Weights of a small transformer language model.
Size: 17 layers, width 448, 7 heads of 64, MLP 1216 SwiGLU, 48.8M parameters.
Architecture: RMSNorm before each block, rotary positions, no biases in attention or MLP, untied embeddings.
Training: 497M tokens, 5080 steps.
MLP neurons of a small language model. Each row is named by its layer, matrix (gate and up: input weights; down: output weights) and neuron, and shows model dimensions 288-415. Each number is 500 + 50 x the weight over its row's rms, rounded and kept within 0 to 999. Numbers have three digits each. A neuron's up and down rows have the sign that makes its largest values positive.
Before each neuron's rows, "fires after" lists the tokens most often just before its 100 highest values on Wikipedia text that the model never trained on. A number after a token or word is its count.

fires after: "\n\n" 58
L12.gate75:507550514504512523502545585514577525526512533419438588497515581459460547420433476412501517556565583509440461414556507460534614532502461478446549469483491561533483516401405527492495567376527442468542565476522455554493476561519457499556526456487441470426584498538497528474431600430526515556658563444527471538491570588457420553563481466430475626573487511504442522540480511422491554522394
L12.up75:450452471514436526542526569546588475449513525445470506499413568457498550492587527541563559513537475486491453442554571539536487516522444529465486512534556518478482464545475495501520515580544504523427500479431538520435481531457576442475533518471456530597448528563461541531484569474551516499437610464451485430512511432526466645489436502424551523529450482448418512494488547468555496483519
L12.down75:487481595404497459467485482482537479447478519487448478517536465551471542508445563519518487492532492488529466308532548482443572511521435515465485522492477534427459464481496489364559466410455555517484535578472494426549588411483509501531470491428598481472455523407441567480541493496566476488548477484467496475445508420558501450526507469567525468463493483487528500531483475588503455465501

fires after: " |" 25, "  " 19, "|" 12, " votes" 9
L3.gate762:456427415477523555402531521580475511406514529431515466541439519440485501464463481522608496568496533514512550416450530513463481477483501563472529441514502544416570585488536516416517506488516459434559508524508578552462609511582606531515550478613567500492409579489459533455490487546442487516468398542501503507461521482538492437499594522534530550544562559480541554482514563464533477579499
L3.up762:552516522498536452469475509442540473462444620433551435449539423448493419576501490496504424469511487522485549495538567484466462498516575490470427417521562572420472507530503554633452526455537452431595458480480484491566510425534543570500545524481542508540468424529519418404517455344530555527411571417419570506532503495533572465543497399492468582439528527628453481562445536541505425493632
L3.down762:434428453587487447542498480565477459418490451531531556461435527442670555505465488525505648469528643463470523423530507520465429523568490506431598456490441442556573415555573475442451485398526477390459565543646518522488408397397503435495459599482502497561461570456466472497464582483384539530474501447450478446514476486456515510572585475398582486556502465485422573510526498479452574422532

fires after: "." 16, "-" 14, " \"" 12, " (" 10, " inter" 5, "/" 4
L4.gate656:474589604435520517537467464585462526478402476542449574507397431525486470479475471555496542518508452473493517560477528480467474461418531488553473553510481495386575501517610487485476550536427532555458470551471489540513462530433582467477478549469378468501556462482462499495522439443499554510492467467483551408522472523534441456449575549514467501590479511563543592537500523455533535466455
L4.up656:503426597508416412509484411618470456511467510536460507483457564522440564478575516507497532510455463483433492557553464522617435590476405528493616532460413454468527499423452428523518578469545417508500488522533512484459497462471552503494466552407443601419512561513504487497444503446551502459516440431494513511535545447533508476510562434523429578512527521580555462461483429516498422459501
L4.down656:462529550470549533440503483473468469543519569626534531475554473535516482505513479493535511447485472525507464561536497529517397527449571480569472494475438550370435558499469494366509489456585482532403490468470462523492567546482450495463516553493546564522580510547556502553455524493491621501569461490558454496525513582456462516518408499426566427508560496389531525526452460519465493400448

fires after: " a" 40, " the" 21, " an" 6, " The" 5, " its" 4, "nis" 4
L3.gate171:475424442552469471552520530535446444531555487413527557507500530494526515458547519491540462385529524454599544493510494557516511581478449436447493542511410484554473496483541532568462439526493423462563417454562542541405524576528452512586419482474663479565496486498420512497516462562523448458463427484544477504544564571453539419532440499513395450554563516510504459490449497481508504441506
L3.up171:526475520509478456517565518447469416583506489484530645592513530391536476471583481582589514486555555419506526475558586496510468462523479465504452542497426607486455528443438527620519524521498495532508505514454430509469513593500408488460543453526563471563387464497493471517495408441466553483539419440500466452646568523506484464497393520447467525534564389579534475475549486487524629502501
L3.down171:505479471556475534513562418476528446549506545445443504442429524473412526417480544529464489568517571577495523536578524462552510447490448397449500407464530527469499569439475664494589571423472579527506519372519377442608538547489546538510468489462562420480555481503565491521451393510477545511531517383485524564560479484541529500492549492495525588460616460553455506436461547528522504444496

fires after: " |" 67, "|" 15, ")" 6
L12.gate1102:424492408435434440486555548532512558438471463533469459511506524473456586426501478531419553480455545525529529576539502518536504585605542563502399415557434518442493470397445463553422521504561453498468436480539542456473476480422480535491465530488499504496475591497495431507464514514454530535475465599390514500525543532466458433523527418510450548556569534436586503508469507430437491510596
L12.up1102:471601540593586467558509447548562520455503582416534477477469443550420538519507443493421408528571513525503569533532411528540440506610368459454481427551597586544502571517434562545462400513572445486497410576528505524469451488483531475501489553483469502500485522444569405506472486535443505574479476459480502503500415450577505544450561409513520473474451489476626528483493455459495451475447
L12.down1102:509482575498513402489472521473455469512527506472554514519532572483501539508465482416381533409458513499487469526569503556575574556514458475563443582525513573534446463514436480523470526427491547503525447533447522499493531534543558510520450544484497498546528502454480430546428528454411553495536527516555482438523493498493512467572488425431455540464542491428436516359445471490440470493565

fires after: "\n\n" 100
L14.gate470:493554496454472467483618502494443570596458566488470527535454587519485507532603547498477406497577494456482507544509492472488556514474463502561466596536490455523419547499499521583539537502542497464453503477670546468449537537504519545587442536511493441575457518550457448526480545524531554508506526460445492496521507524549514577513559520514440426400546543564544490450546546535560498505453
L14.up470:501421512418526546475548439565447458542476508497509503586624476450492467428466424505549523509567521492561517477493568501509442526585581534579438558449476469441603459559536528534488529470552429586486567522537539488503455548515485473427545437432547569492503513454566528494540464541456545507448529461534548397511529468448543451446537531446534543596505528504553461526478470531444472564589
L14.down470:507515380493492481496575539495502509404422516537570458487554441518485492531515542527452490500493518548537388630458478556526520404541473500516500483542544516539535569494508463489497494424466514491496511470501450523534471455424518551515553437588510438462490476515605535530424459431528530527482430529505509450522530512582540582492544508599501494580464412459486537489550557554513555582476

fires after: "|" 44, "-" 28
L14.gate1193:501541493476536548564451446527526502534494517447543517415518467469488562578470363530532530488458535489466540518359444485467586477547505402520460537538415422409532563570453566514529495459438506338468441496533462498547445462540480514486506509482554555537495471477445501417442497491572573512442439589471476519506457427517534425556479431542459617486444457575543562479561495579540445494476
L14.up1193:564487483505469453499465468507554519588507530576433519383511474511509527511437502488550523516499410513471574475415547485484567518474509456463539444482523437467537556576478488475418464507499446486446491465590487544474493489519527446525474527469575427482448469566443403515566516546530561441475457387553499509527475525547535535547422457489555551548376588421444555499516532537434455450466
L14.down1193:543460467512488442458524524535564632431451494576415470400537544476571452523517530542585566485529434485479562553571501498520543502481529488509493538549496383589449437456522512445468546536498617503553447581530473543451494553525499536610498443536498471549453452464455436582434534481484565454420554400512500543471449448507589453468502547470555465544483515582457468358527440537493543445548

fires after: " |" 32, "%" 25, "-" 15, "|" 11, " 1" 4
L7.gate1196:514473369630485511503460537554569556501485426490536507563602482524472481533427486465493463567502390450524522394493512553515547531536439463482522541425535600446546481514533391519492427448509461565502500487496480502534590509519499476450474510549524538402466524548566561461490585468600470376487515569645488540472504499432446466437553468472489533504536499488568493519397526525510566497507
L7.up1196:510571473542481419486560463466472516462506501432580449346510472429443605492487536498520508478528587488552513567422464509494522542479497494524545393572502548469546439472564626490504415520471483521422474509550509570539413430534554502530474502552424546550552537537502520557436492567499520556473482560495461499539488511383460438545528499582550543451550518541523485450522458524520450480481
L7.down1196:526485537547513465629439564484488509510570520558643406576456500447527514548428503436461498436557533537444495424425479464531517449430503481466501569590488436510460474470434534486529454386575591540492539522543448519517493485513452481412454485495485563482522436525467573421391460540416553513451529545509529470462467511405462583549544416448487508561490518467548510438567441513443569472459

fires after: " |" 29, "|" 10, " 4" 6, " Ret" 4, "  " 4, " Report" 4
L4.gate114:420483470514595492546448479493525553547525575440421456511549595494440494444498498558455548487495435601524512564403397554473501592490451519512512535459508503618511417574576441487486530583578478484375516429516483519521529471457526546455431501567517503544494601477509427480526607501567404504447516528527469508513590471519525527482440412576568467485573470386573519496590483449423404495403
L4.up114:579459574434573508487514398493407523415484512483458422552555512475485588570557577538590555572530488461484503608423504532425417501544480519465508544428512460551558522497650574511523542524517439449459399470416516577548575523433464555524523508546444531431541489499449515503605629485536566574492504583494492528453396506453508413461454437597474542456531495468513574507642485501538581480523
L4.down114:402489499581422414542513494442517509479477485520517555476518472465413447502486434446524479504445460464467430430518470410492504360417537502508589432443547614465454543599401542511566396610480532531471508429468523418454521449442541495523552510430501525560496377485538566443451432561433484493515400533496531439557501485530576584370497506526510525560458536477569416463455483522537465502524

fires after: "." 48, "′" 5, " sh" 5
L12.gate365:495541487562556457497535543497442570502510446536502479448461454421443482512415500565550426542491522438648457531466488472533520468483491502494469466452431506466442515443524433492455467502545581515522535490555424596410523496528580459463470509465518560446523420498494507473523510508526616498509437600511438535514533504543552500426511442537447547450507516528479596518525582510555562502493
L12.up365:453471648544438538522487424499498563518544405495469400527336501621404536460493613591490488506524485471454448552495471549501441534671506375484514498446618501530573491505628618481477544483578462545421481461502515503466485479394491488540463458536443494515426597548505526604488503497488468548454433544479555506544565507499522536486497519546526497538483463499513532478586508404505542540490
L12.down365:400471466570521544437592462423510515516425478513539517508429475630511561513577556423538452499515562557568548550512480555543456466573538334526581466394494479492458531536464518548501566436502475445487585558499548490532495550548484567525556482459480462485523508486471561431482483546510549561528539604482577489526481510474414469528407459548509555544454418533568426497489452484518533461490

fires after: " |" 51, "|" 41
L10.gate301:451538536565507513568498544554474454470482534530462486535446563498493509601534417461475453446473529441480537544561416455415438560457379419423514421407435540479478489442555545494548538512552440564416450543570488493495548488477534426508542534538483515417510434450557468542505498537450496519554481464443593384533446428463453472450520462470549475423502406541535480495571465511482477568501
L10.up301:471369527521426470483583512626552512500421541395442528454487590434583559453490532488562489424522521472494584551532519525492508453510477482503563429501456530394509564525431401447572550531589434518386544485420567489520468486480448447514561451581468536509494455491516476444541519527527538547510581448525521371637532536527501500556485574486519432530530516598513497562478512443488459562596
L10.down301:505479451454388570604373478517488404471508453443575558617520512492457627532501554486424521512450491528535531451526528535559535497475588499563545490544495602457584507491523450476517501448583467482541513497441588530535500528516452430593485487478578432565532445489533507644516471484482481384482480496480519457400544507496537449507466472508585477521503436463461583480445529582527506455516

fires after: "," 19, " was" 16, " the" 8, " were" 7, " is" 6, " Wi" 5
L3.gate777:529452548525532520496482411519558541533482474423525540526529395551522500493558545515513482493487533445627552556508518537438519520512559539522516531452595543522519496544492531585608558468438499484512556453528506484596520450558547530563493564385454499550529436517524547497492398461510548502481448594534481507523494478529445604436511396529414495464485496491462464452614507469494523405483
L3.up777:498522563548540410486507547490537515534560449508413513468531476474499460598496539492500438506466416567481526476525604536395555448624508568544501471457589472541423439554479582520536522454517477490537438519465527617519469594604443548484425548538602426484562473548472493529502409449520448417525451528482612482441450454533511489504521467578500507548549535531533495491599516504537586530536
L3.down777:625454434472571511469468416477455439464412630540490533443421515543549542540515455483446557512460468586606487463531388552470491567487538533578480496531455533445476443526529477498442577515441490485536527445502395503485489586484469538547495502521430546556479444527490515523437573435461483474405432445580423547546540562553483514451523496573569598531465571430536544525533490453453505516568

fires after: "\n\n" 100
L14.gate43:512529517412423455536420413542458420514464570414458526591477566501459508390451543527593473425429509496446525455533549433577548534499529461484511478528585545441493503456388525538388563501422497492525492483463511442571470577456477426551431517376520574457530540452377457530471441544468454501528481527461491504425418462542609470463518418452510473417564525525427443461471511463476592475498
L14.up43:489471435562526452506457468545544459550519519497452554486396522445537461431534494606450500534585551434550516506517510544524501485502437527479397410457470509533477545510547458589522465577506446479463560487558598526419448538494510544469460491444552525530430556508506513490468554542412505483551500510494503529500472406511501367512539511484459501515564556486514513419503423540486476508472
L14.down43:469594468529506410508522496469494449480556426490507464445610419518540526504440577448514492487423504558584450496509488541443467482569516545481493509534521517533492468492515524527617475517475544478538457506486337575521517439513387508460516412462483465516519445503525552520460519543623510471491391508420589528565547527440520500509509488572586526551483459487541599523474547445475509552567

fires after: "\n\n" 91
L12.gate710:522504581483495513536508470523472460504449606415465532619484572433459512474471430520566486483416539510510526554386576496545402501476485561517450432507546574425534449493479522524494454501405552513561610485504510569502456457527411455477471594532518452467562465537434439483505482555499463458466530406476481473554418456469529407517471525493501454500555440498484591555504532415523564523515
L12.up710:505482491521429495479501527573412463551492505477522509474381449577573566444566501481555517465463427452564530633531452539526537546533474529489549483519454404519527520509469442438442515534414466549480501392577573494523496559552536444453484593478511500457495498512409467431421566546490638497536527471517429520440392639477521482455507428470485520408494428475375426521485482575428432462539
L12.down710:515494496531510423473586492525457524492560518518528520525470458559510492451480451518533510440487594522421487463412437419426487400514445515593495449480554570560485457607566584535474468507474486544494538483505356504513436470549467540515468434496516496521482534455590527515452447468586422484544599604505430437577543489465637644475536526458579523505503491458490439579452471579431571492446

fires after: " a" 40, " the" 27, " an" 15, " its" 4, " his" 4
L3.gate924:502490561512541481467525523571410409514539485462506518484505470534472466539542463491582510427519481353504446575458605534541571431553534475542427504448555495610570459400457539463478486563505494452535471351561542515389414605529500518542459457475437533522506450451462467449471546522535436524481527540418449551478508482429479404506530482505569473519531518486523457536462428496457525470432
L3.up924:504505576560529474455453470495536427526550548501521557565494449523514438544509520513510484466447503515563423434469544490487522456473459524521478462442508554468558554519473476507507487497600464437474417457584544491539454545550549470487509478504586492665500547553514501453507462477466459564496580516500519516546387454448441458518506548462455485508478516525439545562396498482537523508403
L3.down924:440486432519487493459585513501556511419530490545508529458492523517528441458441480582578502578488478523488463426553509515485432456488446502468487528465577508457573548547415584392531572482503519581504486532512532473558515458542441446513509545424425559534434601432565462437536527579470427503461431460479496555537492476627571521446511488490572508454570501414477465471510399510542488509592

fires after: " of" 30, "|" 10, "'" 9, " \"" 4, " a" 4, "-" 4
L7.gate258:474490510483432456492515474488495523485527436556506485545388514483570538573478518599484509493507501441427520566530501504483520553425474537507438495537523482542497481527500447442608486569531583498542484564523549418484452449442420463465516498577489530419479437494551538551498461523364510499487523582425512501461463438476400553484515482475562450403543464484533620519440421548473395497487
L7.up258:485455490443437559524447483502527504581534519499464542521442414466462482432588570450474519575559482479480563512547485563522580492555414499611426494370528521554489444647470482496456508548584463531501447537541477566485465511549523515599570590515488506498467420497479479458504458530581532434558504457538480445530525507369390488498499428554493612402528516512532526586498439478520392561518
L7.down258:447500499487505529467492551498504510488580526546466524492480521516593554492453536524559433437519524523457440413585445564435573500512523500511580560470531426461403427512481495574489520507523475537531649439460445470575593566472502493542486602495438367488583490527537552571497489528387505463483542561562455409519464459608497461403494503518581463489500544408447466531493467549579555445439

fires after: "\n\n" 100
L12.gate812:428430585500600552512493513465458477526406569509536516474434493497447563395423391516549499401548477569459548453500545580539550550520465471481554517561462489521607450557491494540493478484489559582535402462493548494502452542574426444445456553434563531522468482512438430554515497442496607500463539517491507471511488464410495537524494452532478492494569471530477565513532494518494474503464
L12.up812:457507518459441506553481484549436462442564594515507569490507466525563445436585461478577451456501421461567455427514456608454498563467415468514479406491547501435484540512459484535509499475553445471418492493537511536490503428486531494493494575510482526515541525485505493500459577445462468536476478453445493508420447482476536431461460469442519437489551496454482550453489460486527535440496
L12.down812:539573524466548475518507558485579518497462512442492478483528471563500467604595608541501358544546534490470490471526487458462513489487550500553544536508456507503451545517560505435604479473476622511554475528484403542463493467463513458549552377469509561474519499541494506548430459514613486500475493459408510470457539534503428526490457476596475472539451517519510519653465542492429439499526

fires after: " |" 45, "|" 8
L14.gate1027:438460419497595473528444575543521511508455595576535460548475498517490563506449534460507412531482522532510479516557524557596593513523569580484403484533355569584458504516506523461504509475535503503470405585495496524448496422541411424583522525480492551491570561515385519501472486568471549452449453554480509550467520489513409545537420450517480430519466487427506512544453495520390431440493
L14.up1027:542571510532458575526518444392486507428376521541494520457445515426444471507437442506452511539457537542505546493477498591556476548425453464442530538451408496499520508498422473471524460610502490521490400528506507559428453487448497566524576570417416487514562512484415461479487412454559481485481474537442370520534474562572387511533450506529483535469489487526458490508514442469507563435483
L14.down1027:401469525572398536380506510545497542338524533495564467524524565495522560522564542441497426520521526467469514411415529499584432515547519603562495456531516483576495439583512468466526492435462575421465466401590503511594512505513427495566463489435436451498410565501477435492450497573429599511567457502537580550472527575541546515568479492467466498488484488475472613559448482496539451545556

fires after: " |" 44, ":" 10, "|" 10
L12.gate1204:516497436397552432449541504432444569582449493475506451455581478499478521521480536524451376488490489628453396543410480531630553552581563524454399551500447509467454488524513406471526415493460500566486397470490489500522407549455515579498503502415436543436475497465526483493541446471427384506502435497384527546420490440473534505523602539545457550386435524474448490571474498375480456497400
L12.up1204:473588550492520502545500518470476472525482549444525404562453478593519432444524432488564533612492510489527507489480454489499525595402497555410492498467365508558568488526592534502506455575480497438492522409541453448543454554512562529491513434487502536608439548543521537523551546535549408523504442423487465500537514471549551521534499478511498530508596465597460554503422567439465518493525
L12.down1204:470628504464495510515541395541462473506502552525532427484490529511463545553507451556466437466485456480442565374448514472466507546515562544472538481537448532618480512554483511521440571499410509477494402492485530476528545481426569480508490504466454400501417463555438478531509461471451477479496392424466548501517527559499575487540474470527563479473551422506499572590540534427558576488488

fires after: "|" 90, "-" 10
L7.gate658:505578423496494476469569515522563531516573500442419476481462494494529482609426529599504478494484502535450510567524551464468549478490587476523492536463463545474514522464532570589514434424500499496512540577519568558504524525529575552463485448523582476414570556525577599578488596558517505442435458456449490574475449490469539496505390476457558486479529481445565483495488527534507431532538
L7.up658:476548433497462428520538476475531475407537515535560542565531520451465564603473488510516526506522531471546428497436518479543524430452467473563512690530472479479481515535432496489522410500561485507458490442536540494481506436531520490497408489568555424510425520514541434555418565536508596564436432538511499498538436511496567450492501458415492519478506514489500444505530491464548509547444
L7.down658:512467531536496402484565484497438502463507572382614463482428472585517569540439430500520472507516489457551363455446549445495507452436516409524531522550471542504453509484502465417571430442418574508519478476485516490471444482531563501399464504517491499446521520569446582494462546563476580543525496463442491403491469516547450569510455531470505445446465483506532534569406448527539576467549

fires after: "," 27, " was" 12, " is" 6, " Order" 5, " He" 4
L4.gate493:453542510568489447474527513390483498508490526489515527459489470383512664420553471458480451589378458451480499504522482588466503498507517526529418530491528499576457410531494499493474572492469456475527537434581549496543521617598422383540454630447475554513575518501513535445433422530498482521457467482561484489436502535514503519431531567494531537473451508523382506545640523492565496524556
L4.up493:408519476626494553493573419536517507526513518412515402580528446551552556470593493472541451492487466513536488462628563553461506469534571576381473458436436516560503480533444488512502490577518537562491521445468545420510514564599539516451432522577438487540490520552483522493528468461505551506524498567478477507543497455549472493446540459527485503571506463475436453551498455507453540529543
L4.down493:407535489454527555520454559590508403473467531520397475507507447422528536513491470498480455620571538505492477446465516421489494503561546499503509364555473484498522491470464418477452486496484500517496500445465485500449470534436513545506427586435494478501565507479513467485512584562436538501536542518429529568551503579464353511496493508609503421440471446556429563352492487562487459493645

fires after: "-" 29, "|" 14, ")" 8, " place" 5, " |" 5
L10.gate346:481501514470582540570428474546496576512510532495460464475419500509588465534380524422555477472510418461547560517499429481530490546492381496483439492566608506490439534551535523508576561549485474553453557445488527572493530542488498451491531560565553438498489496526434492551488484580603471538505490507513480447551527470571518534490473426559554526477577537460439494480465427571507442451455
L10.up346:549489647463580541496491457543478583490487577472468427487491521548580630602523425587497578548501497478424530390487542408495498499401498494568542560419498531465432568533517482561431502505522543523521583495519497448432500520533535445421481466559489552473502417411489452472481558461561571552512451521502426407450601489548476565557562537427383464455556511448505517453462463481487477521607
L10.down346:534520515536637466491411468529438480456530465493545425509512505476533479478572526421598540550541487456447444557457498486476418480478477548563531540495519523410547564502461503488542473433471531525504401468506378399539486474547442522440571409458585471524416500518466503410622456523513524497513420496510572492533606495486452504442490512590508509519501488521524468517492526543534433463516

fires after: "\n\n" 83
L14.gate779:414470510451449496532569536563535479465499491515497460494536577416514499409524454563504459428561589445529609485488473503564565553505461461551563454468525422413450533602448461519491438566443524431515571459529532482519481472561481546452601514483482474458452482536479515456505447534415586584452486493591531505439438433432435494626492513452355500523503511555473433432436529444577478452389
L14.up779:512450539464477518525468488543494400602482581438458431497535478509597432578458462475551517526422425496455448450524543452423530561572512559537433472525542397487532535425509484419532565587490443465458574493532544420484520490503518487522494528486553531447527505491529436516527404493436552530633491471499512540481473466590456477475535567477605521497528497567439489531468491451514419429619
L14.down779:431450382544500481478421462513448509455543493530453504562495558502527443606481548464536404504560540571623543571522559488505542544446565529532525504379561524454515451387474399540523482434448534473370618483532479433457538525504472488472472513441417508564359522475443457437557517506622590524422586575526464412597454454522482457526491514539541535564564473561544492468491627468456554525476

fires after: "|" 32, "-" 17, ":" 15
L12.gate145:488542450518437528568528483589415515538496543390511434527505515516512479514493489441518459517572551425583487573520535511470493606629461426472513504498514518454488486536469484474561564405574523469500425464570475498525478504550509437551604595592477467460443593496503450561467476504574487539403428480521532432561519433431556450465487468575600587487531431501503527544411511505452453516606
L12.up145:572396377512474433541547477497512450525554424582467474508463467559487563467598614490478500437511483422485530559473538529489562630576452327464547502458472464520493524506469594457387515509508559487451484551541457448560583429485486457550547486539573417598442568528557472545496524590511480526490544527420438478522580525485528449523415551509526492596619453618516527496427470466521501451513
L12.down145:537472579525493493500467507511499566421555513543554452469507488558591536477427551531529371519528455590532484492494552490539418463512525506518485542431533441432507458451434596424555574521526469465616499537530489524520466480538484470487556604442394529398410566472442438518437552503494455465394519533573535425512585446506565546604506387481554418536471481535562491491470491498534506468525

fires after: "\n\n" 100
L3.gate975:411482447519450547489456465472538482538582501432418422524488479499528455497568461330413481531500557548453575466538475479472450518504543484508467433506458472449544560536520465520506481533514473537527510517555508448497508482494484440465547562456559461539520522531506476479448545432471557513497497518497452477425431509537528457577404438487521438521528529531431426519545502598660521462476
L3.up975:502467443487503498516473416655419438506481469495482461491547492478461463551467584387523549460491443472499532512492520469505520483455455556511492694515448477504490627534602503559471465527523478547466553488483438491460590535534485527388461495418454510350489516531511550510473499475404496421483512478495417494571439533457406494508551541486547492448508465493509492456545481486529454515558
L3.down975:501542496545484571457490498484487501460462492556467445473526562531442451511541498517515497480454538429458404592564491561514551601455496577425498508473496495512526541520512449498432504551506478482440462577567475553466404530592659536475522498453468565505470384477469456451517500414464547450478516450602419464528459401548469513567435454444449441472508473461434426512480533572515505524411

fires after: "," 38, " |" 7, " Center" 5, " November" 4, "|" 4, " January" 4
L12.gate423:486511552566573509534563493471485469481547494454463511445571492516537463489484511526509499537524558552485519527518507519485523542585469509402417409479460428482510493454411495500525561492435560445489479546556521517650472604427613507495486506557513457482515531446449468481495464496392518445421435537550515463513476410590590579448520538447522434525536430557494480547541518505538528513525
L12.up423:503502494484528432498443477548477500467521499541465556461469538568575482446544545502471535524483504544565533464472511480510585518521476413507425477458501509495534543390536508558498532495486528453521493481551353482566528473502472532532477397524515539487564499461500462532533481515441495571428534591499558505586501411421583576539533520455528453406539461544497492533530506419367515455538
L12.down423:470446407404562502443468427512478515440483517467520518557514542447508435461489471492502598537576518456527524452486564485385593520471496503488572429541477486418485517549463523523575449544497509520504462522509482469599528514493433424615394524501490433520463477516508561540546507582518450515474529585471532520434519499408655449513485525533510542566456514556517463518487499640528473505532

fires after: "\n\n" 95
L12.gate723:541483478386537541586500487600580462469480482522403552531484445515471522420600603604540473599472474465486440565503524492478455581504541498479497526561599494433547485464386456492452489498484488493403469534492583448472516453515542520470457461484514522411581516529410432560469469512481496491534545515430537525522439480454486452479558504525483550441532549454466457420528499526515501512533
L12.up723:468579490543386470511444514498509454533540460484518527557495577476531555515455440563470455473478547507496509548462505504488537532473496556496524460591441525473527555492482507645371495676492442458507436543505498495451555426390552487497548524496567523474440485547375483477520486435494495395480428525490560461541472431509511539440558494395517551563546506446504463543470461594473482464400
L12.down723:508534472501432550498522464539448464460441533500476490455465505530388430432480543553461509468517490461561468525435433521454476478492495521501544492550511552485521436470541513492510515485457501447526550453546446529489508445535460500484513464491505510505404541621461511471557487451500482496516498419510513504515488489456566569479405521567521575593393462540582554534427575524430573445618

fires after: " |" 51, "|" 25, "-" 24
L12.gate1008:475411504570541473495477521568524500569511475465560507474516563504374500529493510519495467525477490514508457547498463509458495494465471554512497507505407496541528493542443447487473535537525456480543503528505442556499552564564440511572478416588454447462510597582408536441577487609553508542463417422509454465507466484533650519482483507377502459464498566496529539486365448673517431587480
L12.up1008:437577497653498497467422439557477495457558474470508463544414450461469510529440514596507438413528484501479511531542554598506445440409467463513463474515523576452542544527531490496356535517603504477501473464530339505398449583558495490480476537477532504506462548458484478533539514496585432471441501453422441507404518487576469556538523537507511530383469502470536488457462474509511464557495
L12.down1008:494510479516509522531578494501447477496466501468408540412531525512477543533530557440432568494405450392570525385549604547547433501426481558551461570499511475531455493531589478491496468581627446512509466517493426534368540451510418558535484456512474489516476560513470498480553443490413624505537449537523470490452489520559560426529517517427460485496565487575543528547471572495560462516461

fires after: "\n\n" 30, " \"" 20, "\n" 15, " (" 13, "=" 10, "-" 5
L3.gate436:462523623452463479568464460562453450472626521436408342506564581466562502446564437523487391601477552521439558552534511484541465526486566499512520502535395484511502580428377538451539477451509538394607489563523434467551438483532423509578522502465575497428505502399475398504543466577502524527506497577532529479443394420473491520549549538488491493569549464478479495531504496494551551498555
L3.up436:439494580522445467495468486549479487482420563584436495391500537540595502479471458499572515493501485500544536510412453436476503492572483479518449489574436421626497537531506503480595422475544534601531532482571478511581519494407460522500524555405509533516435575468503429460442495485480543511538486491458508438508509576479502500460504537500491608424527454437482574512515447504491452490554
L3.down436:470566533482574445536451569504550474530534463529457424430524481439556536517524481517541443444554468508582506548499466464555532495517482562413428476537462493469504490446491472558549513467551451434458520569508461422520464542464471550498457483467554504494455528515391373407499522534537515456526535476442489454462487530519461452465585466537463432536520358555495453416519499384452473516488

fires after: "-" 94
L3.gate216:583519421508480481525506476553495558460480561474510492526400511567404533484442576573550492465485453526544550494501506509526501538498491530495572477535426587456483547493418379513493525429569515563449538515547529536497604532506517430478528544568494521523378482460509515533473561577650515474592499464543574554532492474539482459532406513498440496492527542434500534498514470387413455508548
L3.up216:527537444421440471562487629541566486582474516459507492572440527473461512521412478595452501473574450436541501495476490439516491575454516587575514558516329457467434514497458397465509502456618494573457553492475545516502584542545512459477519553517499517515543429461474594505545514539614507403574598486538504580474552471571364461554459552473453481494480552466518611484500414479450470510534
L3.down216:460558424493473442558445547532538470398446413540535466484493435441486591498499545525522503463486449505682491426489495460402482575429620483505392630539478457518511536572543503493527482465551476527463554560458508505513507490552535515519448549495496500526546485523483456461518514355508571452526427473517492537509587438545518468557582494525472483523450546523486499556457407426443520484614

fires after: "|" 82, "-" 18
L12.gate219:531539431526483449527405508464553448491498502483518470484508520476499432490514623555492572517453525447562469507455597422540515563504508538512424445376464564481387465500538536493551570522535464436547519487506450397463466548585449474377547487526540467502543510483535546532476502534473582486488566502408455533527472482539560462516511548455514523456493474386458488528503517539467541493472
L12.up219:546426518447462445479446548441640520520558552502539629501416514648551585485498559470436481462465508495563494483522468473494495553541615492488594493440554451528459550537511482451529502478590423468488473477529603544427530484639510522455527542524510414602491593543483617512491588517507518419508413460607490554464486473513433466528481510517452566434554510560523478548541506505476521519638
L12.down219:541382379488559464512433559544472493454466541511455579710507423549530566598392561547387436542465466490557477485464429499573413502481551526593602541423494592422445452486509473455492477511499470549521548506561497494442586560436457482554503506484426538446522514461491528602503580449605579516504484550579449505548474538572434535475523456490540453572488493461605530580557454518499507448470

fires after: "–" 24, "." 24, "-" 12, " |" 4
L10.gate66:583543507549535475511469471510465415551522538461446437543405540503522492521579463524522517468628577472495539545432502500487471466544469458407497553509495565508529485474425568508611531508490515551486453418465414573534506543517541501593555529418405437518477410535566611479503446496492464518491443456459450408491464563491490523568541414632422473398528525470507564595548406474552531523438
L10.up66:425403428480491526526554539461515497555663502421548454560554525452481556491461496479472551507467533396483457532564533558509410522524481484496486479554482506451596547453473564420541452481569477502488441581506454588425479562493483524572623618551481485491545521468479545575420506578418484432464519538555435431570615526519538540498536523529566443511536478476518518525502590578539622443487
L10.down66:420581484434484539521460622600559457553504430390437480396496487569538487514669459462519552532581474461400495560520479562543526467485494474476420506378567425507506493455426546561513505505478514586509457480562482482490512520483581427575530590471505479518488489581505513571489545448426528467537481486453445514473554527520457514374460476451496481595495455518414499548581498440499448447490